Part of a small language model's weights: rotary positions, 6739 steps.
MLP neurons of a small language model. Each row is named by its layer, matrix (up: input weights; down: output weights) and neuron, and shows model dimensions 0-191. Each number is 128 + 24 x the weight over its row's rms, rounded and kept within 0 to 255. Numbers have three digits each.
After each neuron's rows, "fires on" lists the tokens most often at its 100 highest values on Wikipedia text that the model never trained on.

L4.up430:092165113139142128102154124139130119121112136140130156117129110121092145150127132147096086149129130128156092130131100142096130098152076133137093138128109160143130103138123129132135123133161114103148153106130139103119076118140124134114110164114124150093161133113095164141115148111119080099162118155118120099107109099158082111107098136129144128121162103088154148118160175212149123144106137111141146116116073113116089109103128101127152096096140144126103119107105180128139077161134166140153087125128131102155070109129144131154199118130144126124133106139164141158150158155123158163
L4.down430:125130129118113126179108133108094120147074111154097114104138135133157123146049128131108128180135106144131150093103130187163134134140148161115145108122153126084152113125102093148102131159123160136110124118138143133101143158140158139106169115135132117121094085131118097132132129143138125166130131132112105122093131126106154122153171129140113107101153157098145117131153112112151123158129115127145127159112145101138170140155142130100143123117105104109125155195129159109119155098119112114145124071158150095131148177192132134116163134101115112145136135171099111108127149129141043099
fires on: "st", "cent", "t", "ch", " her"

L6.up546:078081146150154135096123146103107092148125148122102135161117138128167188087092139114115144154127162166106107108167114127120084186129117165112121122192118147152128116138136147080127110117144099109165188079124111112124110129091115128154095156115138108080103146138149126143172132077154106108125144125118091146167127114120105132103104120127120142134194153148146124143106176124162150101144147095114108096121148163130092124134138110114145138120153153139109100153134138102089115110114149144135098132113128118177116097132124107132142134118122097123129110109155133150116144149161141146
L6.down546:170100129121123138145111103128122104117094129083146123130095097132152086148113131138106105116090101153144150124152125139191102137162125111133132127092106104154111153133106140150112160192153163101107148135138090120162143149134103157103169151129138105149088150106108138144149119153103155153086136106109129130125133118175134127156131123071158140128099130127116094113134108097126071116159162129116154157137122069157150173110137114141113119122089154165125145118167119117133098165114126104092164090128126145108143122168124098146127138123128132085132104081097137087158110125093115155
fires on: "t", "le", "re", " d", "k"

L3.up519:109110104102126200123078118098115121135138167113143112125142139134143115129147117119164116121166127104103083123127142143141147115111136099134074091111135171114086123152153177185120140132134087165148143170105150108151110147142124112128129115126126105169191136134135110160113136167103108125127138120135125085072087098143152154152115146080136124162139124123135175178081146112142163175131119138125145114117115158070137134123135159127106124116130153113140127134137173143113106137124110144144113134153122065122171149116124140131126093106170102153128118111108130109111140114121104149
L3.down519:166155124154144133132138135165126140138132153116108126118101125125130120148121132111103116142105137118150155173088119082119139164114107140115127143190146090186149122096116132133135106128118184111127159088130099145101136150107109078130123108150101141149049099121106159100144116118167145126118167130135141124154145137141082122152154091125077139105135104131146156096163147154104106083100110139112139106104116096176125159124107134171144153116146137138136166144153095113156129127161110126154133127117114152141106134118148115176074112150115181126105094131118119146148076158122120148
fires on: "s", "ed", "ter", "is", "in"

L4.up471:132103110123088154105101121143094137167140118160152094090148134093065138129128130092151139108172111114110113120141164131111159135126103143106130126120106168137162143144061101140130165127103133174144133139162112103146129123140087147087115135108115120139157155119149178124135123154130120133126120147132145135123148076112111134179104132136156105131123122177124147138124103130141161128142137141114156123110126137092099135186114150143130173111197169135100110141131131154153103114141149148117124088125118118120113156101129108139108189057138126143145106137114149114147103148184094146
L4.down471:098122142137122132150146118110162076151110116130106172123141154140170152113145146121080066144119139155127143107126133119120058139123159101116118146142138107152142153143172138138134111098105103128149130145081165122208070111133149099129124143084139130101078110120076132123129079100122127112117125134096103131112142119164130133112136116111150142112146154129128097130139143136133131123138117115178110106115168147147124147112161112130144094166090117130161116102114162079111119101124084100148163151127111132118135129109115106094149110138165165141098143126098141123104174091097145104
fires on: "s", "al", "ter", "th", "T", " "

L6.up46:089127092133131101167127081086109093111119133132119093123148118138119127147179106124131093222131175141143147107105116091146124130146122127136142137129138148135134164129131132144115085138091125098124121108109124112145129146150128131096123114180106098124168139123088159119118091142125131143137117109163132156094101111102107137115112146154151131119158064051130114160096105169143149112106147152155111148147143135152173105145135146134059095130134088165132091130129180111127105136116125121125162091104111126112119163167162103123109134139142145118134156135115135145135132116148132112
L6.down46:195104178156114177131122160121190137153126121117078142161130159144125124125092138139124110104106097120097162118133138166119125110124087142147103140135130124145078096142163098112140162146128129170145156126146168124137089137160133123105177139104140131177120154132182135093142149132106157110097122139099102129171129164158131126131137101123134131103074159115164149088112156097103106091087107142113130111125109135114076121135116119115152140132143150139112161100116090167154149153128117087126126149149122138148117110143092167132109143093120142135133096120138125100126119123127124174
fires on: "al", " consider", " Office", "y", " describe"

L6.up105:155157100118161155133177121143111120123099117170123119136110135120104081093122132126143170107122120093178135154115163138117168151136143106167142132125124186153129112164139160160139152154143087171108107169180139138133151154109095116166093158091122127145105134110145104077138120190121112121111181120101121149128106121148096144186125083168111108113106106134118119133125116178094124138110140132143138116129152110163126131106142116100123169159161149099101118127121115142146088124152117116104148114150135120111080124144165103115126150164127127143144125156136141116110133182128106110
L6.down105:076177139108145112104138110108092176118151104112162113120158091127129116128154129156117101111156145147108131092165122130107106123122131102160139155135132110100124118090148157099130149145142126117095137116120131134134144106097136097111100155136091136182127104141127114117135094118096111160149078136126107145145163131107118120143124149127143099127121135120117136154174107124118120131154099126072135141112076090106127102206107108107129062145120135095103093126129132120118149180136129128120103113158134128175193105148150127137073140097151072130131110106136105147094124121144109157
fires on: " more", "ly", " last", "est", " most", " first"

L3.up129:129107124160143117125113121134159151140139138108121141107119148139093092097155142131131120118109128128109081141090130146106108140087147112124186157138109136144078131124097121137096113125091125127141108123166159112146100088142100110137119169113107120070140110108123102136159150154117164120120093136145158142130133118100126112191096096160121086147124111119112118091106100133125118157116123148110144129144098142107147114150103124158138081100184120089114124154146101108102152138175134119163104150094117152201146140116181112102153117111154140123092091134098199131131111135146118156
L3.down129:110108090119141117144141130126140156078135127127117140151147087130126158202092132141113136124169120103107132133152088122180132075132126119129097117123090121091167153111200132144145122138183109118106127144112095147112122183107153119137151083133113125170110152134139136112104115132096096136124148159137081132120139105140142129087150148083119153114134143123140133172127130114167141136135129122161135111126150141149124120111139132115123175156092143127144129156129167136099119080110116120146137092122127109082106079108065146121084151163105110108144127102161115136138174125142134099
fires on: "il", "s", "gen", "or", "ma"

L3.up439:125097073133132107141110151169131127167155130158127125155103127110104075161164136138133158153161159140116124111119109162130140110151128134159125165116125138132079101186146114097149157127131087079099139152111084123171127141125142149123167121143097163116101112119096108160102092131114112158088117125130092129153135109122100134117135117110151146086142097118141101126113122110104122111114111134102100111089140117131120087131090113122161156143103148138173111132169151125123174139148169113120128139116125136151119102089160136130082161135146136116124139121101082106126119089043147139
L3.down439:109134156142156142138141118116089168081114114120152119113154127138116145111115096092147106101147118168104131135117124102163107144115130104107145115129155097102144104029144161149095091120124177137152128110142146130076141132097104125142142121123152127145132141132167123108155175095133140117146135142118141132120108142128122131141124158166122113142101120114117137155111137109157123122131116134135124145149115184103109143119154127111049128100133097123074119114109125104101085116148083169119156122134098121091173140128114076130165098132102118137132131107163178162133143166168114098
fires on: " of", " like", "town", "d", ",", " century"

L3.up763:136115127127119087137156150135111119159130117153138084131164117116130103104104129127085118135152122121167092179165119120137148132146117135141145108104124140131144104134116149099145137118103117146138091074077162183128142148121158118136144141154138118116103122117126116122120144134110097148118075141114125150116126106095101130123135158109102081098174074109141135127084142148097133122115115119112087133139088105176138124142124127086104063086110106125135100112118159149116126123104152157104131106143054102157133153065120115125121151185135158160172126114094125132158136137161138139
L3.down763:122092175164134179128110108128095106152101139173140138100105124114110125156137145130122135160152146102106142121126122147110123158111131139129092118149168107140087177127111131131090152132135133120142172143133112111123145128113095158126110105097090105136148143087100123105133109124136184121114166122117137100138150152161143155115128111172112130177087172142139085132146105103138115117113129118093149124120148143091134127136160126168159159165098137108129118146144106106159122095178090116139123154115175194122153101160118120125106112080159111137101141136140097160065104134156134100
fires on: "son", "ub", "s", " appear", "il"

L4.up434:139091123174135115099111117126099118150145112162138107164170107135093126120132110115126166165104149101146110134134190115155126107139124104155120110110137095169115147149119107094165108122056148115110113135091128103106145159180096126134086130118123123120146064143115128083099136126102114119129131139158120137154097138109145155132128183175118087118137086142111121120107150121166176114150125100127116162158100085117144121136153134154122136137147121115144081131154173143095135097134131114121121087136117123119126135146152120146155162152059140123141142144124094128167143135159091123
L4.down434:077161118126127111145140129138156137126090141118122128124090131098165128094124138122126112131125122157161144125129099127121129132106130176080150117179152162145160116115098183133124153122143105151124151110180096117162091133110133142132170116112097132144111180112098155183157101128147132111137133104122150109120160131136117122153116056104134162143128134123123130158111110142125091113093134141119180090106131176074124109126127125110160102145125149134101180124091090126159131134174142150146121166098136142148118135137105135126106135127158137110146138138117148112064133111113192159
fires on: "il", "ft", "t", "is", "s", "ject"

L4.up352:112164151169097123132120121126124168141148102116095175154192139132098140128090133145132092141118171132110134117123166151101131150113114126179137117103144141160149092150140148124160145119123121105121135156131083120083158192094143111105115125125104134172146134132108134088142119158129122131085102135140120146122113136118116155094155137217129110082125149087144109103130102166105123068127130108128134103103135125171145151102113144129117142150135125119111092159159138122157105103143167116139158180129155100106143132128111138117139169098137134129141125118118156104112115154088144168
L4.down352:115122126110136137135120140152117076116150130121137110117108102116139118124144133045119172131126095116151155150117106130105132097144162103087124152133129129123145119144141122169081120113125173130072150096143149128169141100089127150159152141121154110122144145063117126108129126123153117128170129086086154113144146109129131126168125094128080133191092128166112149157141142114128118113101157188126135139142142130113146112144113115173133126111126138157070113128131129169135147148136136107105137076109107181134118123100165118112120074191111116105121152091139130120136127131128119151
fires on: "al", "d", "s", "y", "n", "ing"

L4.up474:134111104138078095103085126109121154132164124088116133116141126208129132129129133130138134107117134178114143166136122074151064110145146137083131128143116156132130122110104121135157129092099075166132152128124117108138115165135128107127184133136159130123185113148146124103142111136148156137126105158118108147116089129109121136125121126152144122124142115092168112093091114105133088074148141143092155141128161100171144120154145092168135115154105142141103085134112129100132112083136106109166136154152131162145166135124141099103142128115160105111161096097100130108089139123125103100
L4.down474:122144140110192177120144127145105099101091139167152118114109125087138142094139137132125127125142101091134120092100144175133185127148127129189172118102158097093146113135145119097120098165155174118117098131152129106140154081118135164140097129145088143140104163109106151175115153107113105109151141102123155127136143134148139117144135146123130124120138142138089121157213133178140148190106116114149125124132120155094132139127118152100124121108139108127163128129151146123134142146117112153079137114105103119137123133131117125150121142136113129154134152182163117163152147123160136189
fires on: "er", "ed", "ic", " per", "li", "ress"

L6.up649:094125138120096154144128072141158138131173120116106101089097108132138153087103159133125122105136148163120114120119081113130143118085131132154122119123125157173153099115174141150128069117150172116151154118121144141149131137098150135124100135074140104090132112144134093162131159107102149080133170125123110151123103111109122122148133162153134135143144112129115104071087107106158154170173104145140096125123075113111098082123120107159149115140102150096130122132156150116127101110133133142141142156158084165137112113153146147160139159077114123153139113100115178121122123157129096113
L6.down649:142092126151118120137116128146142078139100107120126127114133155160142172183141076108155116117137137100134155175166125096182121161106112118140151144170093091081082142143100135099122137172120073098093127115134130098087131134148093151140147104130111143148089128121124159121138162127117146156135130119115095098166125123129167127127125122100101110133131114142141117191178133119113085104103125092131152161136144124151142179111156138101119116077118116171125099123098131150111126129111141152145172144117160116110127124131094139094128100155132173119109164133136120134121112104091101119
fires on: "le", "t", "sa", "s", "th", "d"

L6.up427:093154108107152126133147125123135130133134108145096142102080132105185124139122142118124153154120120113120107119120166117106143131137145051108100158148154114140114107143165127139081102098119110132128145098123112125136120138159080135140164142104116113158126157079127168096155111102078110191134136176115127144135091126109095113168123128142118132155189081094101104093098106136087128114161109130077096094169118117133152094123142108097111140120136151135140099121151070133136113127118142158114156109116104118111113117152095157110143166116110115148115120114096107143175116141139119132
L6.down427:143142134155164134099093116132089139162115126157158116166133105148098147130157093144159128132153126124119172134152114163148092136124120173128143107136084171106148144144116140093151131105103128152122140161076152140102163108086137125127098142188144122118088122136121111181136127117140153064153152095150144115106130136162136138125108148103109124161103124165142153143134127133173113110083122147147122146073145170146144126157096138139154119134126125166118163130115144168124121115114133107143111120135137149184124138104159124121117088159145109093112102160177119124107114102076131170
fires on: " are", " had", " different", " major", " more", "×"

L6.up129:080105145136103173127094138109114138165121066102162111126133141079122109126095147134142181128169120129156084118102144122143113093096140112126108127163126122142182133139155107125099105133108145126118082113108136150117158073115130112140116105104178155108118135098129115130129096106098161140104118101156084119141108089145118151142127173119155111117110092098115172136117120090126165146113131139102144119061158124120152092128118160145163096126146128105157131098136144178110107087154139140134132124138112111114095129144097114150177128139140131154107154148131125146182140115144113098
L6.down129:136138126148109116128149146111135126105112157160127128161117142138147174150125122123128107117106165166131133132147134130138122133146142146105159107098120140129093108106097173142106123122098124159107121127156099100179110155118115177114108140098077077103112136146096115162142138159118118129123125152122156144136139124089140092148143076121108112072112141140158082114145092151182119099118132086135119125185110136068070152114123088119098166156123128155125100156111113109126129133119123134129167120143105148113144128097191154096094123108140102099126103110168142113081120120095130157
fires on: ",", " of", "ship", "ty", "ack", "se"

L4.up491:101095140172144119130110156130158180167149118107102123146179130155129111123138140149150096154139106168125082153156171102131111143142116122132143141116105080149133148150112128106090122128142142171134119073128109110121118116128128161140174145174121149084106133135127135075131138105073126140129089108104118126097152150160145146130167168139107138106095131096096144170122106169175101114110111149120098114122081095163136115120120083105158136123169134114142118151150141149124143136148117106139156146145123161138147120128166088131143112107150120112114119100090157110112103067149143139
L4.down491:137144088102097164139149111126110114046125155132139127133113120091111112162115103108114150128119153096107188136155102161112148111109102114145146109125157147154101090058167117145175153128105154106131129170139131137147145157143125136105117139116137110157153125110134109184099086123165113140112123165133134133129138127093121156094097149103161110135137102167143124125127121113108131136149109131155122163134167156097115129157121162115116110111065105142151168116132135091121087078122145165149112143118112134132120135140146110131091166131089121161121116143150104122167153166101132157
fires on: " of", "ing", " by", "un", " on"

L4.up456:144113129138120097100112097122078146163131126135102163135136139161136156114158118157126137142112144131147154140103143130164148115136109089108161121120157121135094121155176136091068112131152094137132144081092115082146110159135113144160120156139121097130151081118135117153129145121146087138143196157162162145153107114106116132140130118172144126093152142127143129128137107160126170110119155107164120156190160129158136118084061097155137150121163105126144090155132101135105135114154145135134110144180159111134132092123133112156142088131128119144155117121161183132147130138114129098
L4.down456:124145133137144157154167146137143133080073124109135098130110106097097126141126114136153147093107125161138121108106108145104120151134164149155142094121121116147153142084111110160192136094093140112110107157153146185120161121154120132102106083120123136139127158153161148116111105153103131137115093093121106111146142136170096138130130144074085103133129124157135133130132179135121101164141132120110110106105081112135113113150201122102119061159111113118128184107149118114139112128095119144106136150069128163096129179119112144135126142161164153104125138125117119118126127094133122143
fires on: "y", "er", "ut", "ak", "ie", "ni"

L6.up204:067122135101158120127145162130139117165150102139133150141109133153145130147115136111099151136163122121122136162103109157092164079118143172156108114137110124134125153121091144083128105084090114079143149127113090152156094165096130091114131109095100099099102153129081136105133133119103112188157132129129138111122128153124102140127177143159147085135123175095121153160094137155080145107067123127095100126102145104148115146120144142111175128124124101134142172148124164090098147128162115145124127129119162098163102133132114094113091134101136119149124147120121144132152111139158106145
L6.down204:089118121167129144134135116152102100126117127112136096107085142138161150108147154113134120100133119128137149131167077159085109118114140124128111123149099114120167117125129127078087143114130180117133148126144134125191148125137094097087156129160158113114164130149118148108112114099171153119109124138099131119151140130201120132166140125129146148134155120145094122150118121131186103118094107122146167165102108135097142112131117151099089127080133120135123086111099126158117141099097126159127098142132113167106161090083168117187113109159135137154131118113177128150113149111110152169
fires on: "\n", "s", " of", "ated", "d", "ted"

L3.up502:146106110108125103142168104093098130159131104144108101171126141127080126112117097092133115183146111173151144145126111125160114158111117119142162092117155149120108101139165157112134182138155105112115129169107167154113105147087116090111160152120143088132142134114133171142139136086128097078128136108111133147142105139137142163156109151141156150170144126115099154148113124093154108166172137162118108110113100153125147130142119155146087164143131152087167121109147135140131142159103120173115096112178112141103118147170143150144093148125143120114160164135107092125143133083148123139
L3.down502:142136106122118152118101147125150111120095152139124145116126125131159135128133154160126122059138148082123106124127142116071134111141164140128092152110092070130158168108104101162140086114088146147112140085140082128146139107158124163149101104113105171122117113111154072121081118172136123165107107151111131110111140107123120113121153119123078110079111113143127116114159159150096125087087110097159126152135174112123113137107132137138148117124126107168089110126109139105156115104161146074145175127084122122136160114063108129129145122135133147147127087128141147138092125138124133139
fires on: "ed", "ing", "s", " much", " cover", "at"

L4.up413:128137103147109117122117147087117144161123120127171164140145143165157094088144122138202099128150144158079083137120128095121114110156107114149107115152169126131114113143147108143146177120119126119164110117114125110130113103140186122150120131098146120087128120111152088128106126121069125117108108139108118106136140070122165133091129087145161091112133109157158115090102091125096096094140130153177133127106113129130157127094120128136166107169155089154131140112113119129149145143130178110114102165106146153118166128143111125143155122157098118138153146143145126176082123131153134091
L4.down413:121128145126128128132138143172137115123171135141075105094144117088083169151106139122079158127131161098170154092126130154152120154108145148112132142130078146114153141121138153118101099175116116114110124103156117138112145128087067106120153140171124150145091144150072137098165163134140143153149157168158149166091100146135094119132119139105112169143141140098135132190147154139178147134141101102079111133124122114128096128143148130143139135077117162084108114160137135109128121129139080122131134099157101107101100138126129131115096140139164132128111130113147120114158130101102135172
fires on: "ric", "vol", " Michael", "led"

L4.up298:124126146134165097137141140121105094134142122177129136122117104092109074181121132165175088178166145120122152123148148137144119140165148162149154109142136121143188131167101162141057112108098144114111130149141131108121090107117100123119119133134151103131108100114128159128099110113107141091103102131139114157134116102129086150137078139172137128166123098142141089136108155130110104160127106129123115189136116161147129146077148118138105122184132165177135099142119102093120157142102109134103158126119127112127151114129162120145127160106099152133105174147131123166152125111141118107
L4.down298:123122116128096170131135102142152159139103135104117107133126142144151147071141124105073158132076108105134136121110095106120131106093107110112111091099162153120098088140136097116169120139144145149136123112148104136125175140146189143174155134149089118124135155160121118100133139155153136137126167132146152110127152129129156120121150116093119104120107097142119158125171088159108143097115169139112126097115114102129150099161137122115151108091154108092113151094147127140111113149163162116170129132135080133114107168094089152117103137151160112114142092099131114085059133145093135163
fires on: "Q", " Office", " describe", " place", "ute", "Note"

L4.up236:103157112126152166111098140165152134166144101096138148117103150108096126119128174118106140115177141208096130123144138128150138111116106146135144111132140129139146149154128143166099150118138104131127135148129152147130073138129130130131143168157117117125114136112127099150151174076131136134111148107165163147146109103131116100145193126146133117081132149139119137142125078148091133141147125121115100123116116086141163105089112165139168129122140171114111152141121096147090094123149136151159118157136152137079114110107092127121160109135174155165065144143117084126115096112116164151
L4.down236:118111116118105181178152091098132087077124147142106120112164125141161112174111113119122098133068141104144099119134110141102096116101174123087138125129113120100100104101115147122158133107102156129128148134124077155152182181125139124132162134121114141153115127115165163118101056188129135142129092155110081123120164138150179146120112137163147126133111122102160112118116139125182103155136073129117126123129131165137122136144159106118152136149122154101146111118132138106141140139118114137105173116148119080113131145145112131109094157161099119108130127122152151164124159135128116130
fires on: "s", " of", " |"

L3.up545:108125143127148103157114136126145127109155137144119176110102090153105133165109138116142116143105089164125141137126152102136180121146151139152138192146158167125086074137130097148170099147132165089123138106155120098126130136072132099123129116144152090099138129106145138111136131113123172127155131093121125125167090123160149137131144159181090165091155118118125158143142105124124155122165149120091102157158101120160107156099101164148078133116133106138124121119130110154167100139142129183144141135102127144116110085121106149135125116116096131091098186128108117122102133144105140175
L3.down545:158113127131083153129184118131127137185113106100129090131141131092135149140109113103075113113146166112136109106095114151105071137115118125113117105100089096135125113111131167116116116135149108164142116133124104101162119112192109142133137113098095164153130133141104137148152114121127064106110115129135110125087131144104109123156135084074136131119143174126140105151104163135105095168076103135180106086122151110115120130146174095124155107168117140127163148100123120104077133127093119095134126109123139113158150140118142120124137160158137153148142113113143118141141130089166092105
fires on: "c", "e", " require", "ed", "ttle"

L6.up244:101074118136128102119139142102138144168118120134134138139142103132169109138140152122152148133153153117142117107139165116113110176175128105130103107171160156179091118153097160133094144145099112084133149106094128114124151137122124112173080166161123120144115176134124158100098102135094086090095118094112129163098148117103102125116140143158113112167118161113117128176131131187108165161097122109126105096154133109131136136105128123152145143139115109150104103099127145158167127143107111134126155147106118170141150115095129088116134157147094164079163152111126105090142133151152130103
L6.down244:162184155148131146139155126125140131094082135155144117093122120109126137107140159168148111132107090112121125134125090135183147119095096140143109146099118101133137084137121167130150114166127113183119093119117128136098109116113114163174136164085141097117112118113128101129125121103125085115133177143154123131097138138132133161172124087145117160080154139161140139100162076118094105140176114179102146126104154129184175137170101118121142166128120146117108151147162113116149128116116113173115162105134137109117099144132092126155102130134143116144088135132143118135093121108104102105
fires on: "ed", " were", "s", "able", "d", " sold"

L3.up308:100119126120105081117158144150121107130138145163113118119092090103138119143126121101131126161143079139090106128120106159128107142136141082065083151158156138136109157149149059118142101137128106143128161148115142160130123119098147154114113150137129128132149098089125126110154116149140197160153116086138082152136120116110092126184144170131140159155146115166098138089106164143107143104147146085145120082146131133102140127155171146146128144138153139136152140135102147157138131138189140140141114132129145173148124108123108127103147127081171132101144158108106137127094128139117096095
L3.down308:149152140117120157133113095121143126108122134100130131129150158162122125139133095120134129102136137104116127133106154108123157132122104193182183090082112137084144112122094147123143163147106156126117078115145129082119110129155119106133133122095131122110103168157116104102111128107126068107102140137134193090115146116149136105125093088095112121125114100107126103169141128140148114155118100132138163157163112140140096151104083082096099128112072131115120095136180104091125116151078118109131145106117113094105125132138128112134117118184120097134112095147169147152139119111151133165
fires on: "ed", "-", "er", "or", " la", "e"

L6.up480:097121143168167127149130128098125131138106117139122146130153108155115111142130164129138119127129158118109096151147190105149147152147149152129137118155121207118124110136121151161129147101122139139153143117158078146118156156141107101120151125121115119135164161105099145096132117141113105101099110144103093135173101138094162160090158153156098134129107111145125079118092130128132140155105126178119065111132133147193093151148121126171173103092121130123072091108104132121165143107120113155130171154103106142091132131105163110155126142163123157116156121122157137140141133124114145165
L6.down480:133104082111088157112125103143135127117119135109144106083155136134138110127114105137124093141109104143126161141102131135125110128116128117109142143133154093142088128106130118119120099133118120144141158148106159094102109098113136118120140153122157162097106105132144068134126125119089130128164134075160152141102162085144123128149135124159137118145144152148191197127179091154098131123111140086102173115141141098122182107118104133109101148168143104163159132200116120124141118144142114133123104111111159106175136147164119118108106108119079162167138124161101098104103163161123135112
fires on: " became", "ed", " took", " built", " sold", " become"

L3.up675:149144132120142109147144092162081117150154147098133122133122159155153106124117146138127124139156131103116123139120138135119130108110153122161123138096098138151177101166154113148147141100105162161130107105106138127145110109087129127130170115085133123119100149132166117119124174099109142133111159111097095129150148098146137147158175126124113119128146145118157148096127108111110129156104164107178126086151086122142081149159141096179080143186123102109166129149135099137138143117111129159135157116106141160158143132125143154149143167158133183126154153082098114179184169115116111105
L3.down675:161143152133105154129092152083174143106103130133137121115144151128100152139147100131165124127102108152145121142141140120134111146103129130064136109124139144108110140092117126132130150167134111105154140133152133186112123143150126120153133145149092133128123110149113163187136100128143158126152102159158175139121110161134125133112084138160155134127098113138077115150138144152132120116148106115082104158099125133113168101091110130096192112079136113160120131102088161159159106111137127126128106153189110107093115129134127109108104104096140110118098115172130174070098096120120119169
fires on: " her", " career", " music", " debut", "→"

L3.up32:122114118095116189150150092107129133176132105141160154117129095133158160149115142067136090136078111163082117136112109115141156106147149153153173122140130132141100155131113139107115121130091096109139103151129141126112089131177109092140128129139106126106088158143086116139129135049153132156167119124109141134104134121101109122153112135157123134104102133152153149100104096113135134109116133144126118133094125084141160125101136131132116093125119144143151120171130181123167140119171120120164147123138166172126162126147121127148126163099133090136090164109143140118148108092082099092
L3.down32:105140156144123147135079147121143145124139147121110118140116162097119131107162115165120138102160119101166128120153135125095080182118135099124106119101129116110137096120142154143132145154154179126123160115141104133159136091082146123125147158136150131145138108112154154116122126159101130110097136145127139125125113151132144126093139119088122130143122127110104144150130155142143118147126098121140112100160114188128088145155138164152088121132117092130129143097128088159072112143094146169149114150104111066125116176100138121141076050141107141073161090139109134161142112134172113167
fires on: " of", "ta", "f", " Gold", " Grand", " San"

L3.up534:080112123188100139084139103136160114125136139137133129107146162173116123106129108139126109164119131079130163138114120146126111100154110111092119115075123106096141122129121142140087139107130110130106170178141165125126176130116147159084126110119147085102129115127105116149103104127134140126081143176103138124123116112130123142170080125119125079163147099111126119120163150093080101109105162101131145183139126127121106134135140098088145142076180102111119135149159141145121109085102150131138091129118098125153139125100155156086167112105120113100155094124144139145132138098155104125
L3.down534:170123150102148106149125131123099129130151115123111118165126082111110162148083098120114126103150103167132094128148123080154117141121161150163169116154141120169128100112125129107125110132135130131175065091109131165114109104141135104158148119130118131159177135129141148120176142109144125129153115119186105130107142156133125160104145127114133166128123158160130172156117121150161127163162079172138131100141172160118134142156133130134102123158071135146171138141107104087130151143141128131129144124096152098131105140139138120143088127136099115174115151123080112110116136177064137115
fires on: ".", " world", "li", " both", "ize"

L6.up560:122090131156133162130152148155118096177146136150117122088118122081122096139126118159135152130115057156141136098103138068137119139119112137131139161111123109122118183175137132168098138122162121075122132143130130141177139153153125086122097179103120132111121135161142134117107132109084120152107145181103113131115151106144149091147124100117082110145139115121149092097111125168125117116106118142153171132132129183129128150169150103118087151104159139135170139081138168148146125172135142105115158125130144076130122112100106108133097140150158119146171111120121110126112113133154139124
L6.down560:119177142136162133104126109110122164097148151155111109175132149138158150126138094140115108104132159130112114135156140141116129131128146115136101130116167115128130031098128144125114159142129109128131135119132096131107146125098140170129160101131174142143165149084134128146127129070148142102122123084128148132097135152098122165091129153142171142120157128161113129133121110105133146126082129115107129131113120127134100103104110136125161118169123111113108119162142103125109114072108103178129162105128092181171163147158151146086130074103120129116088108159148147170104157113084130140
fires on: "ly", ",", " still", "ã", "est", " 2004"

L4.up526:102122095133106104141099152113179113162171123099131170126113125140122198131155098145105142095124152105134106113111150168115110107139141157166134142152160151143116113130121109117117167113094081135117131114125121100123113116166101141160142088125121173091137085108135159149133164117139112126084131124103120111100134137123145151100104141149083142145128131108165102133173123112130151142118140140089103191154117121140146122095144176120152157124130121164131100120170150120076126209139113135137129087115138144130155132141161120124101107153113091129177135129152113114100147099117103118
L4.down526:135124161106124160126117092178130104134114176096125109158161113110116102147093143112119187114110143147119158121120135103162192142130148141129110113103135100119159131124133140142142121125131144155171123145158154113131145130117079125121131109124145110110132160151142143109112149104124100115153144143073134133162099080116123107097135121110113163122109085109102116121101103137138125139085110153170121129102125131144094124129126123148147107129078114114121144124131149133170164100085162119160105176157142138156128113138166157124163154112132083174134160188094160159178170141091121137
fires on: "s", "\n", "c", " century", "=="

L3.up471:150122163130126158096152172124111112129125147141148123102119116114145190121136114112091106173187108145120108144136175089120133129145122078158171089134123160173140128122119158160148120121108091097144130111179152137115138107150160077117095138098113118136110140155137133139116156129131106120153179168142165154124102122131145126131176139112087127128129119145143097118124108142135139107138128077132112147124113140113133159163133109121148109139139140162111137127126140101120055120153132110137079095138154126171162143130123158127165141155121135139112142144087094176121092094158128178
L3.down471:078118127133125119191121107135147157105157126125147123138144121147127107097095112143140124111084128099117120101132104133151126124149144152093070154113139120090121116172177088131127147093125130139110099093083130107146147166117093165112117113129142113123120120127158130160139070141132166138085106065126079134170135140122114135095094136150188111097115139144107149120089127099140123155110152144158178091138144110095133094118119131139115150140125124120081102126123130159121183145119144138119154131122107118126082141099169120145115083118124139097124137119156158088164123137150156123
fires on: "ni", "See", " +", "'", "s", ":"